{
  "n_layer": 15,
  "d_model": 576,
  "n_head": 9,
  "n_kv_head": 9,
  "head_dim": 64,
  "d_mlp": 1152,
  "vocab_size": 31726,
  "activation": "swiglu",
  "norm": "rmsnorm",
  "norm_place": "pre",
  "norm_eps": 1e-05,
  "positions": "rope",
  "rope_base": 6390.0,
  "rope_fraction": 1.0,
  "qk_norm": false,
  "attn_scale": 0.125,
  "bias": "none",
  "tie_embeddings": false,
  "parallel_block": false,
  "init": "normal",
  "init_std_qkv": 0.0189,
  "init_std_o": 0.0,
  "init_std_up": 0.0189,
  "init_std_down": 0.0,
  "optimizer": "adamw",
  "lr": 0.000778,
  "lr_mult_qkv": 0.5,
  "beta1": 0.95,
  "beta2": 0.98,
  "lr_head": 0.00469,
  "grad_clip": 0.5,
  "warmup_steps": 256,
  "schedule": "wsd",
  "decay_fraction": 1.0,
  "decay_shape": "pow",
  "final_lr_fraction": 0.1,
  "batch_tokens": [65536, 131072, 262144],
  "seq_len": 1024,
  "doc_mask": false,
  "train_tokens": 1164000000,
  "steps": 8265,
  "dataset": "wikipedia_en"
}
MLP neurons of a small language model. Each row is named by its layer, matrix (gate and up: input weights) and neuron, and shows model dimensions 416-479. Each number is 200 + 30 x the weight over its row's rms, rounded and kept within 0 to 999. A neuron's up and down rows have the sign that makes its largest values positive.
A block is one neuron, or neurons of one layer that tend to fire together. After each block is what it responds to, as a language model described it from the Wikipedia text at the highest values.

L2.gate129,180,253,198,244,232,263,266,174,160,166,226,239,198,239,262,199,184,196,193,181,235,220,189,238,232,216,168,173,221,199,145,189,228,175,202,200,158,215,239,194,230,176,167,200,317,145,192,193,227,189,193,142,175,224,200,176,197,194,185,181,218,141,216,173
L2.up129,265,220,233,192,185,238,237,198,182,183,166,192,180,206,162,192,221,167,196,219,208,206,161,221,206,223,186,215,229,203,118,241,201,215,161,157,179,166,193,200,213,218,170,197,221,194,180,222,166,218,236,181,223,253,172,160,178,264,245,142,253,140,174,198
L2.gate1071,173,253,192,262,250,210,207,162,195,170,175,268,153,179,203,187,163,177,218,181,201,163,186,212,191,191,175,177,231,210,119,181,193,176,209,204,212,206,214,209,181,188,209,225,158,186,180,196,250,162,195,188,139,252,186,249,175,214,231,172,291,152,284,210
L2.up1071,237,204,229,195,175,189,224,226,200,143,126,206,163,191,218,196,217,184,232,234,156,115,257,213,192,203,177,180,204,213,211,232,188,200,181,200,241,174,180,218,167,166,204,215,193,241,156,268,217,207,215,203,201,245,208,141,197,192,209,181,236,171,205,231
Responds to: Sentence-ending word+period. Sentence-final tokens that fuse a word's last piece with the full stop, often the tail of a split word, as in Wisconsin., hemoglobin., Codex., him., season.

L2.gate299,239,224,225,120,257,165,207,194,164,151,200,196,187,184,239,212,203,179,224,222,170,178,209,211,206,242,169,222,162,188,225,256,201,192,175,201,221,195,159,243,189,192,170,239,230,212,189,218,189,198,144,163,193,210,206,213,222,191,181,235,225,196,205,153
L2.up299,194,177,196,223,183,217,231,220,213,261,216,189,179,210,173,168,175,242,198,213,233,218,197,203,219,175,196,226,227,227,208,201,233,217,233,247,154,201,230,160,229,209,213,160,171,168,208,207,205,231,216,239,202,210,196,206,164,216,206,159,173,176,229,199
L2.gate1061,220,188,206,256,232,172,166,246,218,222,224,198,192,195,172,205,184,253,179,226,148,194,175,193,190,175,224,209,183,166,196,216,210,229,221,237,174,193,178,170,198,183,145,210,179,185,177,192,187,168,197,237,228,254,220,165,212,205,214,231,188,261,224,192
L2.up1061,175,209,203,239,222,195,195,228,221,201,208,148,236,237,208,192,198,220,195,246,212,185,220,194,189,218,209,253,194,216,216,181,194,234,249,224,153,227,193,147,243,192,140,156,214,165,177,170,198,172,136,196,231,205,216,178,205,152,252,228,247,222,178,189
Responds to: Sentence-opening adverbials. Words ending an introductory phrase at the start of a clause, usually with a comma, such as Subsequently, In 2005, Shortly after, Initially.

L5.gate58,193,212,160,210,265,159,143,215,200,244,233,203,217,171,251,272,167,187,248,210,259,181,193,233,194,178,172,192,203,211,259,190,188,212,248,207,222,185,222,153,207,180,201,150,266,210,175,266,219,211,175,199,206,217,219,208,221,200,235,144,173,226,219,194
L5.up58,244,167,181,193,175,198,197,210,204,180,221,197,188,226,224,168,171,250,195,184,237,139,158,201,183,171,198,172,191,193,217,215,214,196,171,186,211,194,208,194,232,220,185,209,205,208,263,182,156,175,180,173,177,171,214,180,189,205,148,194,210,230,197,166
L5.gate317,207,165,166,192,193,214,206,216,232,181,246,226,223,206,201,184,191,180,203,196,196,232,214,185,194,150,209,206,193,169,147,170,211,209,245,238,227,192,256,138,201,195,207,202,218,164,231,200,227,182,162,168,209,169,245,157,239,186,144,224,221,213,186,207
L5.up317,200,167,189,213,201,206,171,281,212,272,180,198,199,250,237,173,186,201,259,234,191,234,187,234,239,207,210,195,201,206,159,188,198,185,239,239,202,153,215,263,277,219,153,200,197,177,258,202,203,221,215,213,138,163,201,219,201,199,204,173,177,179,158,168
L5.gate340,199,234,242,162,173,178,200,145,159,214,224,198,246,211,222,191,208,215,192,233,130,193,266,179,236,216,216,241,187,207,177,302,204,195,226,229,237,217,186,159,188,195,242,188,191,187,201,188,188,180,206,163,240,196,181,185,171,216,233,146,158,203,208,239
L5.up340,226,180,172,160,211,162,229,190,159,201,222,167,173,185,207,254,200,194,230,204,213,247,173,142,196,242,211,220,143,178,226,179,155,146,186,218,199,209,212,221,148,190,240,232,184,167,200,243,199,216,236,202,169,148,185,192,177,223,227,191,196,157,181,196
L5.gate497,262,185,178,171,163,198,167,216,178,233,223,211,172,237,214,255,213,217,209,209,194,229,264,208,208,222,184,236,181,211,265,212,176,185,236,226,203,129,161,233,238,206,163,253,180,215,246,229,204,180,183,202,215,188,182,209,179,192,225,164,168,174,200,204
L5.up497,222,182,189,214,181,207,202,257,229,211,226,208,142,223,229,201,156,189,234,200,250,188,165,194,217,204,245,214,192,182,126,192,256,183,242,256,201,230,237,212,238,201,186,207,243,173,169,221,176,211,203,187,209,180,257,220,202,279,215,177,207,179,182,210
Responds to: Abstract activity/organization nouns. Abstract nouns for organized undertakings or institutional functions, usually the head after a determiner or modifier, such as activities, efforts, office, program, policies.

L5.gate229,199,215,219,238,201,172,220,266,159,204,196,178,242,239,216,282,215,168,168,188,190,215,179,208,203,258,148,216,249,145,226,213,202,202,199,175,233,200,212,188,194,158,157,201,222,225,153,226,169,179,221,155,230,189,234,184,222,186,254,203,211,186,213,207
L5.up229,213,224,205,201,184,198,195,187,163,148,205,129,205,250,231,212,229,238,236,177,176,245,195,200,166,230,153,253,215,209,210,213,208,240,219,124,230,176,184,247,112,205,232,205,274,235,152,210,172,214,214,185,199,201,197,226,256,215,181,256,227,202,206,205
L5.gate251,175,188,177,211,184,194,198,155,149,210,219,197,295,241,277,209,197,157,211,171,173,239,186,221,199,226,179,250,147,190,190,198,180,232,217,187,172,213,190,217,215,152,175,209,185,204,163,214,222,248,151,193,240,219,190,219,227,228,190,173,186,161,210,242
L5.up251,202,117,202,187,166,183,229,183,167,131,164,231,204,225,230,221,220,218,182,185,180,152,181,246,192,183,166,223,153,211,163,214,240,218,188,178,230,184,178,189,217,194,234,164,208,225,231,195,230,215,212,196,240,243,180,140,158,229,193,157,176,205,191,183
L5.gate972,158,175,209,228,209,207,193,177,186,229,231,183,259,191,240,230,176,165,208,216,246,222,199,277,190,210,171,210,238,182,130,178,212,176,284,224,214,196,236,180,227,146,215,178,221,177,152,247,228,195,172,189,181,241,183,182,228,172,221,191,205,211,212,210
L5.up972,250,175,197,241,170,156,252,185,182,220,198,176,211,211,206,222,191,185,150,249,166,245,224,203,218,228,198,214,164,186,224,198,245,241,166,197,196,179,176,227,176,217,190,257,188,154,229,205,143,152,191,204,235,179,211,267,176,187,152,219,155,167,172,227
L5.gate1067,171,241,155,207,215,206,230,249,189,228,266,185,228,195,230,223,177,210,235,182,170,250,205,185,258,194,153,204,229,170,190,190,191,194,181,200,244,204,251,196,205,139,161,227,256,223,230,180,229,153,211,194,148,178,271,190,244,225,187,195,213,177,222,187
L5.up1067,185,219,185,190,209,201,203,224,159,160,204,210,225,203,226,211,191,200,237,197,171,207,227,220,198,198,116,173,226,218,140,219,216,243,167,191,206,179,190,181,211,188,193,160,240,166,274,190,198,205,250,171,199,211,221,159,225,213,223,176,202,203,186,148
Responds to: Sentence-final year tokens. Year numbers that close a sentence or parenthesis, often fused with the period, in biographical and historical text, e.g. "in 1997.", "(2007).", "born 1993)".

L3.gate96,219,200,203,206,153,241,191,235,235,208,230,214,265,200,233,191,210,199,187,222,209,149,199,240,227,197,204,215,200,232,157,180,224,178,204,238,159,196,275,140,211,183,170,182,206,191,186,229,212,151,205,211,200,220,232,191,184,266,199,266,174,170,161,185
L3.up96,195,154,197,195,170,194,182,247,222,236,177,220,225,213,199,226,226,216,201,226,193,183,251,255,162,196,132,196,249,221,217,232,225,176,144,254,155,212,208,209,195,194,150,155,223,183,237,182,201,157,227,194,227,207,170,173,160,201,211,177,192,197,159,176
L3.gate290,229,183,190,227,182,233,203,229,161,165,174,226,191,205,226,180,205,201,228,208,198,177,156,204,193,140,184,181,220,145,205,240,188,210,230,213,210,184,233,215,213,178,209,234,181,251,161,233,215,156,240,188,142,165,252,170,209,233,266,208,251,202,244,182
L3.up290,205,158,187,165,126,185,191,232,154,217,143,167,231,235,244,231,143,215,204,228,223,251,160,210,181,140,139,209,152,213,161,198,161,253,245,194,199,205,208,220,252,188,200,153,165,231,199,202,249,163,249,222,128,208,212,209,239,224,181,216,240,173,168,169
L3.gate398,235,124,231,206,131,158,210,172,139,246,190,179,191,198,272,131,197,173,243,246,216,191,191,189,232,134,209,248,177,168,194,219,211,182,239,199,176,147,153,196,266,230,176,229,161,182,160,275,133,252,216,234,166,206,205,210,275,142,245,175,173,155,246,167
L3.up398,173,214,167,254,164,209,242,252,127,234,191,169,207,229,269,109,224,196,194,245,249,207,190,200,230,172,239,251,179,214,190,206,172,229,203,223,141,147,178,210,237,200,181,190,213,238,211,227,157,190,195,170,179,169,245,199,224,188,258,231,194,184,206,194
L3.gate513,190,210,240,137,206,167,224,130,145,162,154,202,227,170,270,245,240,184,209,196,217,161,188,235,187,196,203,212,176,231,186,251,238,230,185,176,243,199,184,179,150,188,257,175,219,179,179,243,200,167,228,147,208,213,194,203,200,190,190,199,228,194,160,142
L3.up513,173,215,205,191,181,203,178,184,143,188,201,193,192,267,193,190,183,191,241,176,201,190,235,235,183,178,182,152,154,193,191,176,188,174,201,254,137,214,176,183,234,206,182,236,168,165,185,191,228,167,199,208,223,241,210,194,144,179,243,151,151,194,218,190
L3.gate571,175,247,167,186,186,184,214,209,154,214,230,177,267,243,280,160,184,197,229,250,195,239,187,234,169,197,198,154,158,208,192,218,113,216,177,207,217,191,246,214,207,200,181,210,140,270,161,232,173,213,206,227,170,191,240,181,188,171,299,166,186,211,192,182
L3.up571,155,168,184,173,144,115,239,178,146,176,176,225,219,221,235,173,217,159,190,219,241,169,183,186,225,176,224,195,181,197,222,247,146,196,218,232,202,184,182,256,227,259,220,220,181,267,221,231,142,243,193,192,196,249,210,172,197,172,238,207,187,228,206,168
L3.gate770,205,182,237,182,165,189,207,173,205,224,181,215,226,198,209,159,189,166,216,178,170,166,206,216,203,189,123,229,234,192,212,204,206,222,186,246,182,207,285,165,190,190,147,141,206,201,228,164,133,144,214,179,180,187,246,192,210,207,198,195,186,182,182,179
L3.up770,195,197,173,211,130,241,168,227,179,237,199,226,247,204,245,179,164,165,211,203,193,174,224,190,179,186,141,222,210,198,200,170,178,220,234,224,152,179,231,153,183,194,142,188,228,226,199,203,193,167,200,178,192,186,199,150,234,203,182,218,227,182,166,169
L3.gate817,196,186,195,175,200,198,266,220,223,260,195,261,274,213,204,213,217,222,194,219,265,196,170,251,232,212,194,228,227,193,181,175,185,212,177,222,137,166,250,159,161,216,169,195,256,238,180,234,197,169,228,199,208,198,264,225,185,209,192,250,182,229,187,222
L3.up817,203,167,211,166,161,196,183,206,247,221,166,239,299,198,217,208,215,216,157,240,165,198,241,257,215,216,135,204,222,223,198,221,196,211,175,212,126,219,181,207,178,165,223,166,216,213,216,209,176,133,224,237,177,154,178,199,176,254,201,260,214,222,181,159
L3.gate857,209,188,208,154,211,189,200,206,205,249,208,211,238,178,222,202,158,192,217,210,196,196,230,248,179,212,171,223,206,209,189,214,193,207,165,218,158,188,216,182,203,182,190,150,200,229,215,199,168,170,153,219,255,223,176,213,212,228,183,163,212,227,160,171
L3.up857,187,182,174,206,159,246,153,236,243,295,160,234,239,187,248,172,174,243,174,213,200,224,213,205,177,206,178,197,255,239,206,178,205,176,198,257,133,197,217,182,205,196,173,171,205,191,197,186,161,140,211,195,156,190,223,177,217,253,176,244,156,186,166,235
Responds to: Year with trailing punctuation. Four-digit year tokens fused with a following comma, period or parenthesis, such as in 1935, or May 2019, or born 1952, in dates and citations.

L5.gate196,261,238,239,211,188,253,224,232,211,189,210,202,213,224,233,199,213,188,206,180,221,208,175,261,182,198,180,211,180,293,161,278,226,215,158,215,190,175,194,214,164,212,181,143,212,198,207,207,213,245,215,136,204,219,219,150,178,216,237,171,245,164,213,171
L5.up196,197,216,168,244,175,267,250,184,154,253,194,203,243,228,264,262,204,198,175,134,229,230,215,250,242,207,184,192,222,232,181,193,219,183,201,220,200,238,210,151,180,136,195,145,270,193,145,187,203,199,223,195,238,235,257,189,220,214,219,174,197,171,268,205
L5.gate572,203,186,168,237,166,193,217,226,198,187,206,219,187,237,256,249,210,227,181,181,240,240,179,240,185,200,197,209,205,220,187,189,176,194,196,207,233,179,229,181,239,180,178,233,244,174,198,194,255,195,211,162,225,213,280,232,247,209,153,192,216,189,244,221
L5.up572,243,222,239,212,174,234,200,235,197,185,208,213,216,214,218,197,207,211,162,206,209,193,162,230,208,194,136,215,205,248,146,270,224,232,137,206,157,186,178,216,177,212,169,153,215,188,209,156,233,214,200,186,213,201,218,157,160,227,209,141,219,193,202,199
L5.gate736,195,179,165,211,213,218,244,197,170,230,262,225,231,195,277,237,228,204,186,184,227,230,195,262,208,219,166,207,223,221,191,199,204,202,193,237,236,176,223,178,177,138,227,154,270,174,189,216,223,186,242,170,225,242,280,200,212,222,197,200,226,173,251,172
L5.up736,236,206,201,167,215,240,200,194,169,206,182,206,217,210,196,225,251,175,175,213,230,172,199,260,175,204,175,229,228,276,152,240,211,219,166,215,199,177,194,193,156,211,223,143,198,176,203,213,192,227,237,170,215,243,220,141,173,274,215,148,234,173,200,179
L5.gate908,252,235,203,213,201,204,226,225,166,166,224,176,243,221,222,248,212,208,178,192,231,178,176,258,212,212,171,245,203,253,205,231,219,263,169,235,212,155,182,189,153,159,203,155,213,224,217,205,226,196,263,154,205,192,220,156,185,203,214,178,209,170,206,156
L5.up908,183,227,164,208,163,230,241,194,153,256,218,203,187,231,227,192,179,173,194,167,235,209,229,244,221,195,168,162,222,256,216,194,236,158,231,201,187,200,230,182,211,151,165,171,281,206,173,190,195,181,172,178,223,187,253,189,203,229,199,190,219,156,235,209
Responds to: Sentence-final period. The period ending a declarative sentence in encyclopedic prose, often fused with the last word piece, as in Mississippi., Group., 1987.

L3.gate260,191,191,212,152,215,144,229,176,197,215,192,172,165,205,202,211,246,166,194,247,183,151,222,213,198,157,215,205,156,227,207,264,197,206,183,236,225,167,116,181,190,225,209,218,183,163,216,261,178,221,212,195,206,173,144,182,163,245,201,218,171,172,159,138
L3.up260,244,223,184,189,277,196,198,170,183,202,194,230,196,219,191,198,209,168,147,170,197,170,196,211,177,178,209,249,191,190,199,186,200,137,153,258,204,150,136,180,174,189,213,181,248,203,193,157,225,140,211,176,248,194,205,223,173,201,231,169,207,221,239,217
L3.gate273,214,198,160,222,165,208,241,189,177,199,196,215,239,220,178,202,215,203,210,162,202,210,218,242,144,197,191,189,215,258,197,181,212,210,189,259,195,212,205,199,161,180,227,190,255,175,187,206,205,187,226,170,197,190,239,164,210,222,192,162,233,163,222,211
L3.up273,223,228,163,214,186,206,198,205,125,238,197,200,223,204,183,185,232,213,198,170,189,222,225,225,182,197,176,196,241,226,170,207,195,255,169,227,261,205,155,172,183,166,233,185,253,226,221,183,183,191,241,193,179,187,231,152,197,229,199,142,193,181,219,184
L3.gate471,205,261,187,205,206,211,222,200,229,187,187,260,209,150,216,216,226,199,198,227,208,193,176,187,251,201,205,231,225,196,238,256,189,227,198,231,226,193,176,208,239,225,222,208,204,203,200,195,196,182,187,196,217,197,211,238,204,218,175,263,146,178,236,188
L3.up471,217,173,189,213,166,204,189,187,155,240,214,249,242,214,164,226,204,148,201,184,186,223,197,170,184,204,243,196,216,204,222,173,184,176,204,212,132,213,249,183,188,179,182,183,159,191,162,173,203,182,225,172,158,216,211,215,188,160,218,161,176,183,185,231
L3.gate567,250,262,194,186,222,211,196,182,202,151,164,192,238,226,192,186,189,204,210,197,197,168,196,242,198,196,193,229,176,215,156,224,188,247,182,252,221,184,204,226,192,235,189,190,244,240,203,189,175,167,189,216,179,209,187,163,204,179,195,257,223,205,241,203
L3.up567,203,186,175,205,173,219,202,186,169,221,236,239,227,217,235,209,190,152,199,200,210,238,182,254,179,187,235,196,244,216,187,161,209,187,188,174,179,190,225,149,181,132,234,211,183,215,212,213,243,238,164,213,203,250,234,212,165,249,232,139,184,180,188,189
L3.gate712,176,191,192,224,184,190,211,173,174,176,179,212,187,238,256,215,210,242,185,219,208,206,204,176,251,209,193,189,208,146,179,189,218,202,201,237,214,207,189,242,152,240,199,203,246,184,217,226,188,165,182,254,210,213,203,183,220,210,171,209,244,163,226,185
L3.up712,188,147,212,155,152,153,229,158,200,221,225,211,237,217,229,210,201,200,178,204,201,151,194,241,218,209,176,221,167,239,190,251,206,224,207,224,210,188,182,194,226,217,184,146,147,250,191,248,215,203,145,207,256,207,192,168,223,193,224,172,235,207,215,120
L3.gate846,189,158,255,167,160,156,177,174,178,221,193,185,200,223,194,203,201,217,160,247,211,145,245,214,172,224,156,220,132,227,160,229,199,233,204,218,228,164,165,202,204,172,191,219,195,208,266,239,251,187,175,160,212,210,187,148,211,216,192,193,191,192,277,174
L3.up846,186,212,202,188,123,220,164,174,218,198,210,208,186,188,266,180,233,164,279,174,213,229,219,221,288,192,136,214,188,201,247,190,171,209,208,201,129,164,196,256,196,196,177,177,173,179,199,239,199,209,167,279,254,213,210,240,213,205,163,190,170,215,187,209
L3.gate914,210,167,201,157,182,126,179,242,204,197,227,196,225,199,213,233,273,188,242,207,232,151,180,204,226,251,208,190,124,186,228,252,184,170,233,240,219,171,142,217,213,226,196,223,206,224,215,208,225,231,222,239,279,198,170,189,205,235,221,184,181,188,203,183
L3.up914,189,184,225,154,182,185,204,258,196,159,231,211,182,178,250,209,221,182,220,221,235,222,141,217,229,162,187,273,174,216,190,189,213,206,174,258,211,193,210,229,174,180,170,191,130,222,178,217,231,200,183,226,199,175,227,202,206,235,159,192,229,196,197,210
L3.gate976,202,217,174,218,138,196,234,214,174,228,229,195,237,215,219,216,210,227,165,180,201,201,196,210,170,175,190,168,214,241,201,183,194,190,198,245,222,183,205,174,167,127,216,181,272,202,183,190,222,202,218,166,231,177,245,184,250,189,142,202,222,184,215,208
L3.up976,229,182,184,172,161,204,178,204,159,238,221,195,215,191,233,205,212,219,193,203,199,197,200,279,182,179,171,176,212,286,167,224,255,225,193,195,234,166,178,187,184,176,180,176,222,233,192,153,203,174,295,178,217,175,226,181,254,257,216,190,195,179,202,193
Responds to: Sentence-final noun tokens. Last word or word-piece of a sentence with its period, e.g. structure., refrigerant., level.; also score cells like 2–3 in tables.

L2.gate869,222,197,239,202,186,166,158,187,187,234,202,199,212,171,183,247,246,187,261,220,168,137,233,208,231,217,178,217,157,205,200,279,187,217,244,212,233,167,168,224,216,229,163,192,171,210,245,219,190,174,249,209,247,194,161,180,219,198,171,142,212,252,164,199
L2.up869,195,213,208,166,176,186,189,204,146,224,202,219,218,220,232,198,191,219,249,188,223,236,171,179,235,189,192,210,237,197,173,212,236,219,227,189,155,166,210,208,171,177,167,254,226,168,192,213,194,201,206,240,217,266,156,194,263,227,196,144,199,216,224,187
L2.gate917,186,215,169,200,159,214,176,220,203,278,278,224,237,157,172,197,204,197,218,171,207,182,174,207,251,170,242,169,223,213,213,221,200,196,233,203,184,185,193,201,213,111,176,199,201,199,230,193,207,179,175,216,213,186,268,170,198,199,178,197,210,159,204,215
L2.up917,235,171,243,178,202,184,178,207,204,234,227,199,194,144,163,216,229,179,192,195,196,228,220,201,235,208,150,185,255,204,210,209,238,223,237,171,227,177,183,226,227,168,171,230,190,253,214,204,180,188,199,179,243,223,213,112,184,224,247,109,118,182,216,201
Responds to: Abstract process nouns. Abstract nouns for processes, states or domains, or their final suffix pieces, often after the or an adjective and before of or and, such as growth, mobility, discipline, and -ality.

L3.gate181,185,189,154,217,161,224,239,235,176,248,236,207,199,220,238,241,182,234,180,183,223,254,180,239,171,224,195,177,232,183,197,193,238,218,259,219,230,232,240,187,206,207,185,157,197,176,131,211,169,167,217,182,228,213,243,166,167,199,232,248,196,163,255,199
L3.up181,165,204,195,180,176,186,175,207,131,204,227,205,191,200,233,211,227,203,157,253,249,229,146,249,133,204,198,189,233,155,205,220,191,224,248,231,227,217,165,207,239,205,209,162,249,180,167,185,136,210,218,184,240,202,186,169,159,257,241,213,163,197,206,189
L3.gate232,193,271,214,204,213,181,163,203,192,223,240,167,188,173,225,228,206,233,248,177,177,227,203,199,212,196,221,142,239,207,150,202,239,165,217,248,218,208,228,181,174,126,183,210,208,191,192,205,226,188,266,201,200,182,196,134,163,207,178,163,118,206,195,229
L3.up232,187,215,200,190,193,181,151,226,203,188,209,193,134,209,140,184,223,214,182,187,169,166,222,160,194,223,197,193,229,180,185,216,201,256,186,216,245,193,213,219,172,179,170,221,180,208,202,207,172,256,191,180,237,210,225,212,166,229,213,162,200,203,167,196
L3.gate259,159,242,162,237,186,205,186,252,185,200,232,198,213,187,236,195,203,173,206,247,215,166,211,209,219,224,225,147,226,177,191,147,198,194,203,226,208,189,271,173,231,126,178,202,181,202,189,215,244,147,238,176,208,164,248,170,149,187,192,193,228,152,187,216
L3.up259,204,231,204,191,141,191,189,206,138,223,190,185,198,167,209,191,245,250,269,260,202,179,214,183,206,258,207,221,221,152,234,198,204,131,256,201,220,196,189,217,220,196,167,215,177,258,246,183,229,191,280,214,233,135,217,152,177,264,189,151,179,192,161,193
L3.gate395,228,218,166,212,195,232,198,220,214,251,164,216,211,213,256,198,189,149,206,205,231,200,179,200,227,243,234,219,231,207,208,131,215,150,208,193,200,204,256,139,171,132,159,223,248,122,169,215,228,191,182,222,210,209,236,202,168,235,209,195,179,193,191,241
L3.up395,237,182,211,249,167,194,188,166,243,204,237,219,192,199,196,225,276,210,230,179,219,213,276,207,182,211,199,222,233,164,212,198,191,158,229,213,184,187,203,215,253,159,176,197,207,202,295,243,255,202,195,198,273,165,193,153,128,240,167,169,186,195,125,216
L3.gate601,278,211,227,158,209,149,181,212,169,233,189,133,195,139,230,203,228,244,205,225,160,192,238,225,256,200,166,223,174,176,214,257,203,211,212,204,228,145,156,225,232,223,199,230,189,183,225,234,193,217,226,181,257,211,151,163,171,203,178,203,179,204,201,196
L3.up601,202,227,197,177,234,206,241,217,211,190,197,170,164,198,210,184,176,184,211,174,199,245,225,245,196,166,192,170,231,224,182,223,197,189,190,199,197,209,208,180,219,195,215,224,201,227,195,236,280,203,212,116,217,175,217,223,185,137,155,220,232,255,207,200
L3.gate631,242,191,205,226,203,190,181,223,223,205,274,179,212,196,237,198,215,154,183,174,174,218,211,220,238,236,176,186,217,267,196,213,177,215,256,180,199,194,250,250,222,196,148,171,215,250,181,237,273,197,186,194,188,186,250,170,242,199,176,196,202,168,199,256
L3.up631,183,209,206,197,146,188,161,233,243,218,215,218,239,184,214,183,159,196,241,134,187,212,251,221,206,235,182,193,222,190,261,216,187,216,186,201,136,177,169,256,222,188,173,205,232,219,193,232,205,271,211,229,220,172,211,244,217,173,174,174,198,220,232,224
L3.gate785,204,231,176,161,206,146,179,227,211,245,210,216,223,167,210,228,202,185,229,202,188,237,237,190,217,182,236,164,216,171,214,197,137,181,242,194,221,174,210,198,182,190,128,193,205,205,195,202,224,232,227,188,198,186,224,182,154,160,184,209,196,225,187,212
L3.up785,210,216,202,175,162,145,171,167,200,177,171,224,174,191,247,192,255,187,239,176,174,218,184,219,228,147,221,178,196,121,196,204,173,185,262,215,234,142,169,206,210,226,153,194,191,206,197,220,177,268,209,221,226,221,206,198,199,218,177,203,175,234,190,178
L3.gate912,203,221,162,152,211,251,173,202,208,234,218,228,177,210,220,137,187,198,216,200,228,205,199,192,234,216,261,192,234,213,228,172,258,185,184,238,179,186,207,208,188,184,158,150,238,196,133,168,194,233,168,196,187,183,238,216,178,209,207,216,172,176,217,237
L3.up912,194,226,193,174,176,186,154,220,230,235,205,222,207,202,189,168,215,217,180,231,213,207,189,210,237,199,232,191,210,169,191,213,213,199,181,250,225,183,192,224,172,221,200,143,208,155,179,145,175,231,171,178,238,212,201,203,178,165,167,185,191,234,174,196
Responds to: Academic credentials and head nouns. Head nouns closing a noun phrase, often before of/in/from, especially academic degrees and awards (Ph.D., doctorate, Fellowship), also revolution, interest, investment.